From a checkpoint of a small transformer trained on Wikipedia.
Size: 11 layers, width 768, MLP 3072 tanh GELU, vocabulary 8273.
Architecture: LayerNorm before each block, learned positions, biases, tied embeddings.
Training: 914M tokens, 6971 steps.
MLP neurons of a small language model. Each row is named by its layer, matrix (up: input weights) and neuron, and shows model dimensions 48-111. Each number is 200 + 20 x the weight over its row's rms, rounded and kept within 0 to 999.
After each neuron's rows, "fires on" lists the tokens most often at its 100 highest values on Wikipedia text that the model never trained on.

L3.up1582,188,194,184,213,185,219,176,184,203,206,191,206,176,188,206,183,160,163,182,190,185,198,187,214,209,208,199,195,224,240,231,214,171,232,193,202,177,219,224,214,177,219,202,176,200,187,196,213,178,173,210,214,230,254,185,232,172,201,193,219,188,228,196,194
fires on: "\n", "is", " was", "od", "be"

L3.up686,223,211,207,205,192,219,206,175,211,186,202,158,208,218,207,187,195,199,164,203,201,215,205,219,221,150,203,178,199,202,195,214,208,202,205,182,190,229,221,189,206,173,200,184,207,223,197,208,201,221,194,192,241,206,213,197,166,199,210,183,220,188,205,200
fires on: "y", "i", "n", "on", "o", "or"

L3.up441,182,196,189,182,242,177,179,202,208,209,192,168,194,193,205,208,184,178,212,178,237,184,188,165,204,229,224,205,170,209,208,208,206,175,171,213,197,180,199,216,206,237,202,220,200,159,179,209,236,206,194,197,212,194,209,217,188,185,195,210,211,169,216,195
fires on: " |", " is", "ow", "od", "ch"

L3.up1922,180,188,198,208,201,196,228,206,225,165,222,226,196,214,204,173,177,183,209,217,214,188,199,201,166,167,196,213,214,183,201,206,213,188,177,167,220,221,192,199,213,201,170,214,187,221,167,200,221,173,194,205,195,188,219,232,204,222,220,170,201,213,170,202
fires on: " se", " English", " Chinese", " mat", "at", " Web"

L3.up1840,220,210,220,203,191,186,211,202,221,219,192,200,187,222,206,180,171,220,232,206,208,236,202,205,174,198,194,244,188,186,173,210,194,238,221,231,198,229,252,201,181,189,190,168,204,192,220,177,218,174,192,248,202,224,190,186,242,195,191,206,194,213,226,226
fires on: " of", " all", " most", " the", " each", " every"

L3.up2177,196,220,217,162,234,163,173,214,198,220,202,223,184,182,201,195,183,201,223,208,199,164,226,200,169,205,232,203,179,201,198,210,210,197,203,217,234,218,210,199,195,223,196,201,226,184,177,205,230,231,225,185,204,205,185,182,233,189,225,191,176,187,166,227
fires on: "S", " south", "-S", " north", "ive"

L3.up381,186,207,216,189,163,223,209,199,161,203,210,191,168,224,192,209,227,155,196,178,190,221,225,205,173,207,200,197,212,186,222,199,160,222,207,235,212,213,221,212,190,204,179,183,187,193,176,161,165,196,173,209,225,194,192,187,227,215,198,188,203,171,186,226
fires on: "|", " f", "m"

L3.up702,214,199,183,179,193,207,217,224,196,232,183,191,208,189,160,189,202,174,181,224,195,186,204,161,187,171,205,188,169,218,139,186,240,183,220,207,205,212,204,192,195,203,221,178,178,208,223,168,198,234,198,207,203,184,189,180,174,206,191,204,184,198,204,221
fires on: "r", "ent", "l", " leaving", " through", "ly"

L3.up695,188,218,192,198,197,213,183,225,201,190,202,187,218,194,212,187,189,199,203,206,203,174,205,199,230,189,190,204,209,166,198,186,192,210,209,211,209,189,225,195,185,193,203,197,217,173,186,198,226,218,181,189,198,191,204,219,197,197,175,199,175,242,150,204
fires on: " |", " Report", " per", "\n"

L3.up737,196,195,200,211,192,176,191,216,198,181,241,190,217,201,207,206,210,203,196,183,201,184,221,190,185,191,196,207,176,190,199,228,169,193,202,207,170,168,230,209,156,243,189,192,164,206,204,202,209,193,189,154,216,211,183,182,208,216,196,203,208,251,252,193
fires on: " t", "ical", "od", "-t", "-T"

L3.up2085,211,259,213,183,177,210,200,209,218,184,212,192,209,168,180,168,246,237,184,208,172,221,187,170,202,152,203,192,212,185,203,180,206,228,235,197,211,174,200,183,212,180,184,211,234,192,176,239,195,166,176,208,228,188,222,186,179,222,173,198,199,218,203,219
fires on: " |", "-", " New", "-r"

L3.up1841,183,194,200,231,198,217,156,216,168,200,213,210,214,215,203,189,217,208,208,221,189,189,149,161,218,205,227,201,210,218,199,195,201,195,177,177,221,170,180,185,234,191,225,191,181,184,181,243,191,181,197,183,201,220,202,210,186,199,179,198,206,201,199,182
fires on: "ra", " ", " win", " ra", "ot", " gra"

L3.up2468,176,182,184,216,188,182,209,213,193,174,201,186,170,248,213,200,213,207,223,187,204,195,188,196,212,189,162,205,240,227,214,207,216,194,172,210,198,177,182,204,183,173,184,198,139,234,204,198,230,243,173,180,172,174,219,214,224,183,193,174,161,195,209,244
fires on: "\"", ",", " by", "a,", "2,"

L3.up2632,219,182,227,219,211,245,214,237,200,188,188,212,201,163,193,221,216,205,158,202,188,216,165,234,189,192,198,176,208,201,206,213,204,227,237,184,181,230,187,181,205,211,222,208,206,205,199,191,176,206,202,243,209,215,195,174,191,195,207,181,199,185,218,188
fires on: " Ed", " ed", " Winn", "O", "and", "od"

L3.up2514,229,213,215,212,220,211,233,191,186,223,203,225,169,176,174,206,165,205,195,203,182,180,198,170,210,251,194,167,198,241,205,160,172,226,192,193,197,193,161,245,184,169,208,201,224,188,223,205,176,176,219,213,202,167,163,204,204,196,194,169,207,192,205,195
fires on: " to", "an", " San", "j", " with", "ra"

L3.up3057,163,197,248,237,191,213,180,209,208,216,189,190,164,202,182,177,180,235,193,197,163,185,214,229,173,179,176,249,195,207,240,175,177,166,222,177,191,159,192,168,203,198,221,170,154,183,166,217,226,171,204,204,201,187,232,235,198,223,194,210,196,172,224,208
fires on: " for", " in", " that", " and", " of", " with"

L3.up1434,196,198,217,183,203,233,161,197,211,194,210,219,194,161,190,204,185,183,224,202,188,189,228,162,215,248,179,190,186,187,178,187,196,206,182,235,208,184,198,156,206,200,203,219,178,197,215,171,223,224,200,251,172,209,228,197,204,253,213,211,207,236,224,186
fires on: " in", " for", " on", " of", "(", " to"

L3.up1656,205,240,223,179,150,202,199,191,173,216,245,169,169,166,191,213,197,221,203,197,188,210,222,219,167,165,180,257,205,202,221,234,180,179,191,215,195,175,179,204,180,204,190,198,185,198,212,206,200,169,219,248,197,204,209,193,210,194,175,204,190,211,219,242
fires on: " el", " sl", "l", "al", " del", " bl"

L3.up755,202,219,215,184,153,187,193,225,193,186,176,189,168,201,176,215,197,205,191,200,224,201,199,158,188,205,211,227,198,230,219,211,203,191,223,236,194,218,218,191,166,164,250,201,223,206,195,226,173,208,239,206,237,185,187,222,229,197,220,207,228,184,212,200
fires on: " of", " to", " as", "S", " in", ","

L3.up642,188,190,197,191,178,212,189,201,220,167,204,195,185,191,183,194,196,216,192,213,172,189,182,239,194,193,211,200,211,174,193,229,205,190,196,182,202,207,186,202,218,221,212,235,232,191,184,193,197,198,194,196,173,210,194,224,213,218,201,162,175,237,208,177
fires on: " I", "end", " Cor", " Nor", " Sar"

L3.up2757,199,231,228,208,185,163,182,169,198,193,189,224,192,168,205,205,176,181,168,182,203,181,158,195,199,180,177,190,210,186,212,172,218,199,211,187,173,191,241,223,194,228,186,156,237,165,218,236,210,185,243,214,142,242,208,205,187,159,193,210,221,187,187,230
fires on: " in", " Camp", " near", "ver", "ing"

L3.up756,214,193,215,235,198,230,201,207,175,206,221,210,209,219,208,218,194,205,207,210,239,182,189,177,173,213,206,208,190,206,202,196,187,205,196,213,201,188,179,191,186,187,192,189,233,183,205,226,225,193,225,192,227,160,236,205,185,219,209,186,196,196,202,193
fires on: " and", " as", "ly", "ot", "ra", "'s"

L3.up2206,199,221,196,194,202,231,187,192,200,199,204,174,200,236,193,162,182,229,153,168,203,204,229,229,212,220,202,209,213,192,227,179,194,179,224,215,196,175,189,214,214,186,188,174,192,184,200,213,178,230,176,205,203,206,185,217,194,221,205,169,181,226,197,195
fires on: " P", " Law", " law", " \"P"

L3.up104,162,222,214,227,210,231,171,193,244,229,219,209,237,198,204,222,176,183,211,216,196,165,190,218,234,192,213,183,191,243,203,193,202,214,203,203,156,191,205,176,244,227,203,175,191,196,179,217,202,201,183,198,207,170,219,217,198,196,167,206,172,188,188,243
fires on: " |", " 11", " 81", " 8"

L3.up427,193,217,172,265,192,193,200,225,208,192,202,211,195,207,211,214,169,201,191,197,204,185,198,232,185,177,174,166,186,206,200,164,193,200,221,208,169,169,193,213,211,210,216,177,179,203,194,220,195,215,170,202,177,175,193,219,202,182,190,201,249,189,206,196
fires on: "s", " of", " and", "ed"

L3.up35,188,180,213,186,180,203,180,246,205,212,206,203,208,180,276,192,179,185,247,170,212,189,199,176,220,227,207,213,180,200,212,231,181,223,200,187,214,224,219,194,229,205,213,223,195,229,193,191,211,195,161,205,215,180,173,194,236,228,141,199,158,185,212,220
fires on: "-", "id", "ad", "ent", "ment", "P"

L3.up1313,212,224,234,216,227,217,229,178,203,211,204,202,200,197,215,212,226,229,184,174,206,197,201,180,174,231,191,197,194,197,223,190,280,217,168,156,217,165,194,180,193,208,229,209,209,183,197,212,244,190,197,201,218,204,202,214,182,221,193,224,205,171,200,197
fires on: " |", " an", " to", "or"

L3.up883,176,181,172,174,183,192,221,189,174,195,216,230,189,205,195,187,190,189,207,201,187,168,215,175,190,219,215,188,184,221,177,199,194,188,225,201,171,207,233,209,214,223,198,193,182,197,196,185,193,176,217,227,193,215,208,222,179,249,202,213,201,213,194,232
fires on: " by", "/", " via", "===", "-"

L3.up367,193,191,161,204,175,190,186,178,173,203,214,204,192,185,172,174,238,201,188,239,194,178,216,197,224,191,210,218,203,248,194,234,196,185,194,222,206,192,198,213,177,184,220,184,206,179,209,189,176,180,214,217,174,208,242,170,208,179,189,216,192,209,227,195
fires on: "r", "l", " Br", "str", " Str", "al"

L3.up1446,186,220,184,173,210,201,200,179,175,220,179,216,214,238,190,215,189,207,217,199,200,219,225,214,164,197,208,200,211,165,211,205,192,241,205,196,206,191,187,206,211,214,234,180,180,187,179,204,191,183,197,223,183,179,223,216,223,202,194,226,196,207,198,195
fires on: "|", " |", "ock", "ro", "-", "ot"

L3.up1459,235,174,198,209,200,233,196,197,193,220,190,206,228,187,183,209,178,175,189,171,179,194,227,186,167,191,172,170,186,204,207,189,160,214,232,217,181,203,202,202,189,226,215,222,210,201,189,231,195,216,204,210,218,174,215,207,198,203,179,209,220,233,239,200
fires on: "ing", "ed", " carried", " and", "s", " ass"

L3.up1772,190,172,151,176,207,186,142,192,218,185,228,181,208,209,183,194,176,201,208,220,194,199,174,161,215,179,183,198,204,178,208,226,193,200,178,183,218,193,184,181,204,216,194,203,155,181,215,209,213,232,208,182,201,240,188,193,180,180,189,183,215,228,178,203
fires on: " Am", " (M", " \"M", " m", " (P", "M"

L3.up2062,203,213,216,202,201,218,193,194,196,206,214,238,195,187,198,185,201,192,206,201,211,202,205,216,190,203,165,213,210,196,202,224,233,189,199,212,185,175,189,169,124,216,200,230,237,192,177,214,202,223,174,203,252,192,245,183,223,197,201,213,196,234,199,205
fires on: " |", "ent", "/", "ive", "I"

L3.up89,194,207,175,217,201,246,200,229,198,166,186,169,220,211,197,199,207,219,210,214,198,224,167,192,217,199,173,209,170,182,186,195,190,178,215,206,212,213,245,258,174,179,189,214,199,170,173,206,189,183,190,219,221,253,163,198,198,215,164,221,175,198,202,179
fires on: " L", "L"

L3.up869,182,205,243,175,195,188,177,195,175,211,176,195,203,207,183,210,192,175,195,193,193,189,187,224,190,196,214,229,240,221,203,198,218,187,212,192,218,200,191,218,205,182,209,209,190,205,188,219,196,228,232,173,193,190,208,176,182,198,215,207,167,166,208,173
fires on: " V", "u", " of", " other", "ic"

L3.up52,224,201,214,212,208,173,181,212,181,178,217,201,220,181,182,194,193,208,174,216,205,195,167,243,187,181,220,181,219,184,196,160,210,181,238,177,204,239,201,245,185,241,257,171,218,170,219,174,178,167,200,185,197,201,201,212,193,218,203,158,215,196,208,223
fires on: " his", " I", "'s", "II", " right"

L3.up2969,154,188,211,212,205,209,153,230,208,179,181,210,192,235,203,217,179,205,210,209,206,195,212,203,244,180,185,135,186,194,170,181,184,198,204,205,200,185,198,193,175,208,192,198,194,163,187,208,146,180,185,164,188,165,156,179,166,214,186,159,178,208,219,213
fires on: " |", ";", "t"

L3.up2685,202,198,232,202,207,230,228,186,192,198,218,229,202,240,220,195,199,199,157,183,183,220,191,214,201,216,202,204,209,235,219,197,177,171,192,164,188,186,201,195,201,236,201,166,215,184,185,175,183,161,188,197,210,203,237,210,200,227,181,205,170,185,208,221
fires on: "ar", " home", "at", "ut", " att", " hous"

L3.up2310,198,172,201,204,186,174,194,241,195,244,162,201,176,190,216,203,204,197,183,217,211,178,205,220,233,210,199,194,193,199,198,210,194,219,225,203,201,183,213,194,164,188,233,197,182,196,218,236,194,177,211,199,223,190,159,179,191,205,211,196,203,197,212,161
fires on: " of", " by", "—"

L3.up306,160,211,207,192,200,193,217,209,188,214,179,210,187,205,180,197,196,212,221,206,191,171,217,183,207,192,226,188,239,242,185,216,216,202,196,243,204,223,241,216,178,149,217,200,209,189,225,150,174,222,185,220,225,212,213,198,243,198,231,195,195,208,191,189
fires on: "==", " of", " the", "ed", "at", "ing"

L3.up2146,159,204,168,197,189,202,179,181,208,205,183,196,184,211,198,191,200,215,237,191,174,197,173,230,193,160,196,193,219,204,236,245,211,179,194,178,197,235,193,226,164,184,190,204,196,188,177,180,192,190,180,199,187,217,233,184,208,212,212,207,175,204,172,171
fires on: " by", ":", " by:", " for"

L3.up2092,189,225,250,243,210,195,175,203,179,204,194,193,220,197,181,204,210,220,185,183,210,160,212,229,194,204,207,207,186,212,210,187,181,198,201,197,212,202,225,205,197,190,192,206,236,201,236,201,212,236,209,216,220,204,224,146,233,168,198,157,210,188,227,194
fires on: " later", " been", " was", " then", " include", " including"

L3.up2002,248,219,167,186,237,172,196,212,228,230,215,201,196,190,206,188,170,209,228,169,212,191,206,197,203,194,210,187,224,186,186,171,190,186,180,223,211,205,194,229,201,188,181,192,219,169,194,232,171,180,213,203,213,200,183,205,217,179,239,178,170,160,222,184
fires on: " against", " with", "v", "ign", " final", " contract"

L3.up378,198,185,198,225,203,219,185,191,216,197,205,201,136,206,194,202,229,178,197,172,165,182,196,173,233,198,201,191,208,204,215,170,199,208,248,182,231,227,214,191,205,196,151,193,178,201,203,211,185,156,224,185,234,175,199,188,183,210,188,154,213,195,215,197
fires on: " of", " |", " Team", " scor"

L3.up1133,181,209,208,200,202,233,221,186,197,236,173,202,197,215,158,237,207,208,160,199,196,163,211,219,239,179,186,194,210,202,239,246,229,191,192,192,182,196,213,226,214,175,225,200,202,183,212,187,180,170,210,217,193,210,219,199,153,169,176,179,168,186,193,202
fires on: " by", " Louis", "land", "is", "ois", " by:"

L3.up1149,170,222,202,201,218,234,218,189,200,215,167,193,213,192,177,189,209,184,174,226,233,172,198,184,197,194,164,197,168,189,206,208,227,209,205,216,213,183,211,231,210,214,201,186,228,155,189,200,210,210,228,215,205,209,209,210,212,208,192,190,171,225,186,258
fires on: " the", " The", "'", " c", "es"

L3.up1432,197,206,207,207,201,204,215,234,200,214,211,199,211,189,200,189,191,216,194,185,251,193,179,230,202,208,205,164,190,185,182,168,202,221,202,220,210,178,197,232,198,197,182,199,153,183,193,196,213,176,207,169,230,211,196,209,200,192,203,226,168,195,205,217
fires on: "an", "ad", "al", "in", "g", "l"

L3.up994,172,222,188,173,201,224,247,229,170,239,247,177,211,194,199,169,194,224,225,185,228,218,213,197,193,232,194,202,169,218,167,243,227,192,187,179,214,195,198,219,202,203,231,235,203,223,194,215,220,206,189,195,179,182,196,195,221,221,202,178,199,174,221,160
fires on: "is", "as", "os", "hes", " stat"

L3.up2833,204,175,215,192,205,195,186,191,205,198,171,200,186,207,211,204,196,229,210,213,209,229,189,202,185,228,200,195,213,189,198,230,168,217,176,165,179,223,219,192,223,198,244,165,185,164,184,216,204,172,176,204,215,169,208,194,173,221,188,162,251,202,196,204
fires on: "\n", " was", " as", " career=="

L3.up2415,163,213,202,191,216,201,227,197,217,208,204,220,183,183,199,196,187,165,201,216,219,217,217,213,180,150,199,176,189,183,219,168,252,247,216,209,224,212,169,193,210,217,258,217,191,212,176,200,207,217,207,217,189,187,219,200,195,253,180,233,161,222,214,205
fires on: " |", "l", "ig"

L3.up2668,169,178,195,149,223,279,182,201,198,207,200,204,199,164,211,182,188,210,201,163,180,179,221,213,197,205,188,204,182,160,182,182,233,208,205,228,188,220,193,178,185,216,206,213,183,194,196,210,179,224,199,188,189,250,204,221,194,213,184,199,192,198,190,219
fires on: " of", "ion", "ed", " in", " to"

L3.up2163,174,224,189,175,196,190,224,167,210,218,216,190,196,186,205,185,210,227,199,201,182,220,215,180,150,233,186,200,212,190,195,205,216,198,218,200,232,180,181,195,158,189,186,199,215,218,191,211,238,183,195,195,231,186,193,180,223,199,210,193,194,204,202,204
fires on: " to", " of", " and", " than", "-", " about"

L3.up1037,194,188,213,177,220,197,200,213,248,226,181,184,213,199,182,172,207,206,224,217,181,236,230,185,155,181,214,217,186,200,235,217,234,202,209,202,179,188,173,207,172,214,205,250,228,217,150,218,160,175,226,193,220,185,198,190,222,194,219,186,204,198,236,196
fires on: " of", " over", " than", " to", " =", " about"

L3.up813,171,205,177,215,208,215,206,211,209,210,197,174,189,199,193,181,203,217,201,223,231,178,182,195,202,191,161,190,186,208,209,200,209,230,218,197,213,182,187,190,174,177,201,199,235,214,197,213,223,190,218,228,212,190,182,172,205,194,187,220,242,190,176,183
fires on: " in", " of", "\"", " also", " the", " =="

L3.up135,188,218,173,196,164,231,187,178,238,226,190,173,190,216,206,189,195,205,194,192,228,198,214,218,219,174,185,207,205,210,190,208,236,212,209,160,180,194,200,199,187,240,192,199,245,203,200,195,198,184,193,184,234,198,181,184,219,233,215,212,194,210,209,220
fires on: " |", "p"

L3.up2437,210,193,193,226,194,203,221,208,215,205,189,204,166,208,217,191,202,272,226,223,194,182,183,180,226,197,175,204,199,212,174,177,187,207,208,186,215,205,193,179,173,199,241,216,209,187,186,216,193,211,217,212,175,204,171,163,181,204,177,191,210,190,208,167
fires on: " |"

L3.up2036,198,196,210,206,211,201,217,241,197,219,218,202,219,200,209,180,217,217,197,185,204,201,192,204,204,204,206,190,186,200,200,205,188,206,210,148,213,194,220,197,160,189,183,230,189,196,168,219,163,150,210,204,196,201,184,208,215,227,215,197,161,207,216,223
fires on: "ad", "ar", ",", "it", "at", " to"

L3.up2485,198,195,205,186,185,201,197,216,189,205,209,188,173,202,172,232,219,149,192,232,221,183,191,224,218,215,179,181,243,209,222,169,185,198,206,226,211,167,172,176,193,206,229,224,138,197,215,225,195,193,224,227,201,188,210,210,221,175,201,208,198,197,223,208
fires on: " with", ";", ",", " and", " by"

L3.up3022,182,205,219,204,205,190,178,215,147,174,220,205,184,209,147,172,217,205,155,210,201,199,220,200,153,201,152,141,188,228,208,208,192,185,172,216,178,191,207,184,198,204,273,146,209,172,178,176,183,216,193,198,201,179,196,172,192,191,197,153,213,218,196,194
fires on: "'s", " His", " his", " My", "\""

L3.up2300,216,196,215,210,215,206,244,166,208,171,188,228,183,195,205,205,218,174,203,185,203,216,198,191,217,222,183,207,210,238,234,148,226,202,228,202,186,200,211,220,219,186,214,214,182,215,235,198,186,222,147,209,166,195,179,184,182,239,171,183,196,206,189,176
fires on: " not", " only", "m", "ag", "og", "h"

L3.up2281,185,229,161,214,195,230,183,160,179,172,195,201,172,209,199,183,193,212,165,204,177,155,216,189,201,192,217,190,225,212,215,190,182,204,190,198,253,238,205,223,214,228,226,207,205,191,192,249,257,194,180,236,211,160,189,222,207,164,186,171,204,190,205,195
fires on: "m", "s", "os", "as", " |", "ob"

L3.up2829,153,192,176,187,217,217,200,220,215,186,190,242,209,196,196,209,203,179,217,148,209,208,197,156,205,223,229,170,192,151,196,213,154,196,195,198,207,250,190,209,187,200,215,183,209,198,227,192,205,177,207,183,206,217,167,178,217,193,200,218,171,202,214,221
fires on: "|", "-", "ad", "ib"

L3.up1743,207,209,226,211,201,195,182,226,234,234,222,187,213,206,228,209,184,166,221,202,220,217,208,216,175,235,219,185,171,200,181,193,178,171,226,204,200,218,218,213,212,228,214,169,225,210,194,148,198,189,184,235,194,223,213,225,158,182,218,204,179,204,198,226
fires on: " s", " in", " sh", " on", " t"

L3.up1842,203,218,178,200,192,185,216,189,247,208,188,208,200,210,196,203,202,202,183,180,209,204,206,202,200,138,196,183,195,223,225,178,190,165,190,200,209,203,192,218,202,199,205,207,229,181,221,204,200,200,207,211,259,217,178,207,205,209,198,215,190,205,187,199
fires on: "\n", "ro", "-", " FI"

L3.up1136,186,176,193,175,220,190,184,230,216,190,216,206,215,164,179,203,231,185,222,175,185,199,208,205,230,183,197,209,189,188,185,194,197,201,228,194,201,182,230,184,181,180,200,224,213,228,179,210,185,213,164,190,196,182,208,198,181,206,168,216,178,220,209,223
fires on: " |", ";", "1"

L3.up1787,213,179,210,206,191,209,161,203,233,203,210,188,206,193,202,218,172,209,217,216,162,206,207,213,169,194,219,201,169,187,151,211,232,183,197,181,209,168,210,192,177,203,192,206,238,238,201,158,157,160,215,166,191,203,174,227,228,203,183,155,179,157,202,187
fires on: "-", "ou", "b", " $", " I", "|"

L3.up2357,172,227,231,222,225,222,193,215,189,173,226,164,194,196,173,180,214,176,183,215,189,197,225,177,207,183,229,209,194,174,186,172,185,210,195,186,185,196,202,188,196,174,215,197,249,245,178,185,154,200,215,176,200,203,204,188,216,181,212,218,231,171,189,218
fires on: " with", " by", "it", " of", " in", " "

L3.up2152,196,201,191,193,218,190,220,196,207,208,176,201,193,202,202,192,192,166,195,213,146,198,188,198,204,210,187,187,192,184,222,186,227,215,196,230,176,148,215,203,209,204,217,185,197,188,192,200,210,164,191,204,195,197,218,195,249,170,224,185,158,174,175,192
fires on: " to", " for", " of", "ed", "rag"

L3.up2475,210,196,219,208,171,215,184,183,197,210,170,205,214,207,211,189,169,174,178,261,209,181,193,159,217,250,151,198,214,182,190,229,177,216,247,245,207,190,203,179,202,212,223,199,200,199,213,181,188,181,206,207,193,203,178,199,213,192,224,184,192,216,187,182
fires on: "'s", " of", " or", " also", " Or", " fellow"

L3.up937,186,177,185,205,175,222,197,182,233,210,182,187,203,201,195,183,229,206,236,181,163,179,195,205,208,195,205,181,197,197,200,191,201,170,224,217,192,234,190,180,188,207,221,199,227,190,184,204,199,226,196,207,198,175,205,204,203,207,194,240,210,188,195,212
fires on: " |"

L3.up660,203,202,212,191,211,212,191,174,169,187,208,216,179,187,214,194,176,176,235,184,216,165,213,231,179,239,214,205,204,177,184,185,187,197,205,166,214,198,193,178,219,203,178,211,177,188,195,200,226,191,173,206,183,193,230,213,176,220,171,251,182,203,206,219
fires on: " in", " out", " to", " tour", "===", "-"

L3.up1128,204,209,176,200,205,221,160,198,191,249,223,233,223,235,219,174,193,191,209,208,199,218,171,156,260,223,175,169,231,226,221,204,187,186,184,184,197,200,239,148,231,209,206,174,198,212,241,197,188,202,192,196,212,219,216,222,206,210,203,206,194,186,203,162
fires on: "M", "-", " 18", " m", "l", " 194"

L3.up1976,210,194,144,231,185,172,183,218,185,170,204,185,192,237,198,164,204,168,218,202,230,228,204,163,191,198,212,212,189,220,187,180,193,214,159,199,219,200,219,219,200,195,187,185,151,198,200,216,180,161,202,226,167,222,180,216,221,227,200,187,228,211,182,179
fires on: " so", " such", "es", " spec", " cons"

L3.up1801,201,201,202,218,213,227,216,191,237,230,181,205,182,196,185,216,192,218,200,207,202,184,204,214,172,191,205,210,183,207,188,192,216,184,180,184,225,188,174,233,182,199,174,187,215,207,180,203,210,181,193,187,237,194,164,202,177,187,203,164,178,193,213,182
fires on: " ref", " acc", " ab", " mod", "b", " ob"

L3.up1390,194,220,242,179,227,182,176,214,209,177,214,237,216,144,182,175,183,205,186,228,185,178,194,230,205,206,229,187,157,213,206,192,208,131,203,194,186,177,189,222,215,179,198,184,161,181,206,147,224,213,182,184,174,223,222,212,212,175,207,244,237,223,212,216
fires on: "ing", " help", " Support", "ure", "at", " to"

L3.up471,209,184,198,155,184,193,207,194,185,199,203,202,186,167,164,159,210,208,185,183,263,244,214,187,198,190,186,221,174,200,193,194,184,193,167,200,226,219,214,224,171,223,198,205,222,187,208,221,226,229,207,202,160,205,228,220,181,241,200,191,200,239,226,218
fires on: "as", "os", "a", "u", "ous", "al"

L3.up171,165,218,216,169,203,209,238,179,196,216,184,175,207,214,207,234,218,198,211,225,201,207,238,222,197,185,252,216,185,181,188,190,193,182,211,229,200,184,167,210,194,196,213,199,185,230,208,202,186,201,197,184,167,206,208,218,194,236,199,197,177,221,203,194
fires on: "/", " |", "$", " #", " $", ";"

L3.up968,200,201,215,185,229,203,216,195,204,197,222,228,183,221,174,221,199,175,198,212,184,226,197,193,171,205,217,202,213,204,187,219,203,185,174,187,196,194,221,194,189,197,181,196,206,178,201,212,229,213,231,197,200,186,179,214,200,223,228,185,185,187,204,204
fires on: " do", " his", " him", "im", " he"

L3.up1744,233,202,190,228,164,208,172,180,201,193,177,208,164,193,183,202,167,178,210,175,218,209,205,181,206,198,190,190,213,204,221,227,227,233,179,168,222,215,197,229,227,205,214,216,192,200,179,204,169,158,194,216,219,187,206,219,220,223,200,199,195,220,182,185
fires on: " head", "ot", "ro", "ow", " Head"

L3.up45,220,196,179,179,189,202,214,213,162,205,211,206,209,195,219,209,175,220,219,174,197,190,197,221,223,177,198,166,223,192,205,199,208,168,209,209,163,209,198,215,200,161,195,208,175,151,189,193,176,191,195,206,202,234,228,171,194,215,205,209,186,216,205,187
fires on: " L", " R", " h", "H", "B"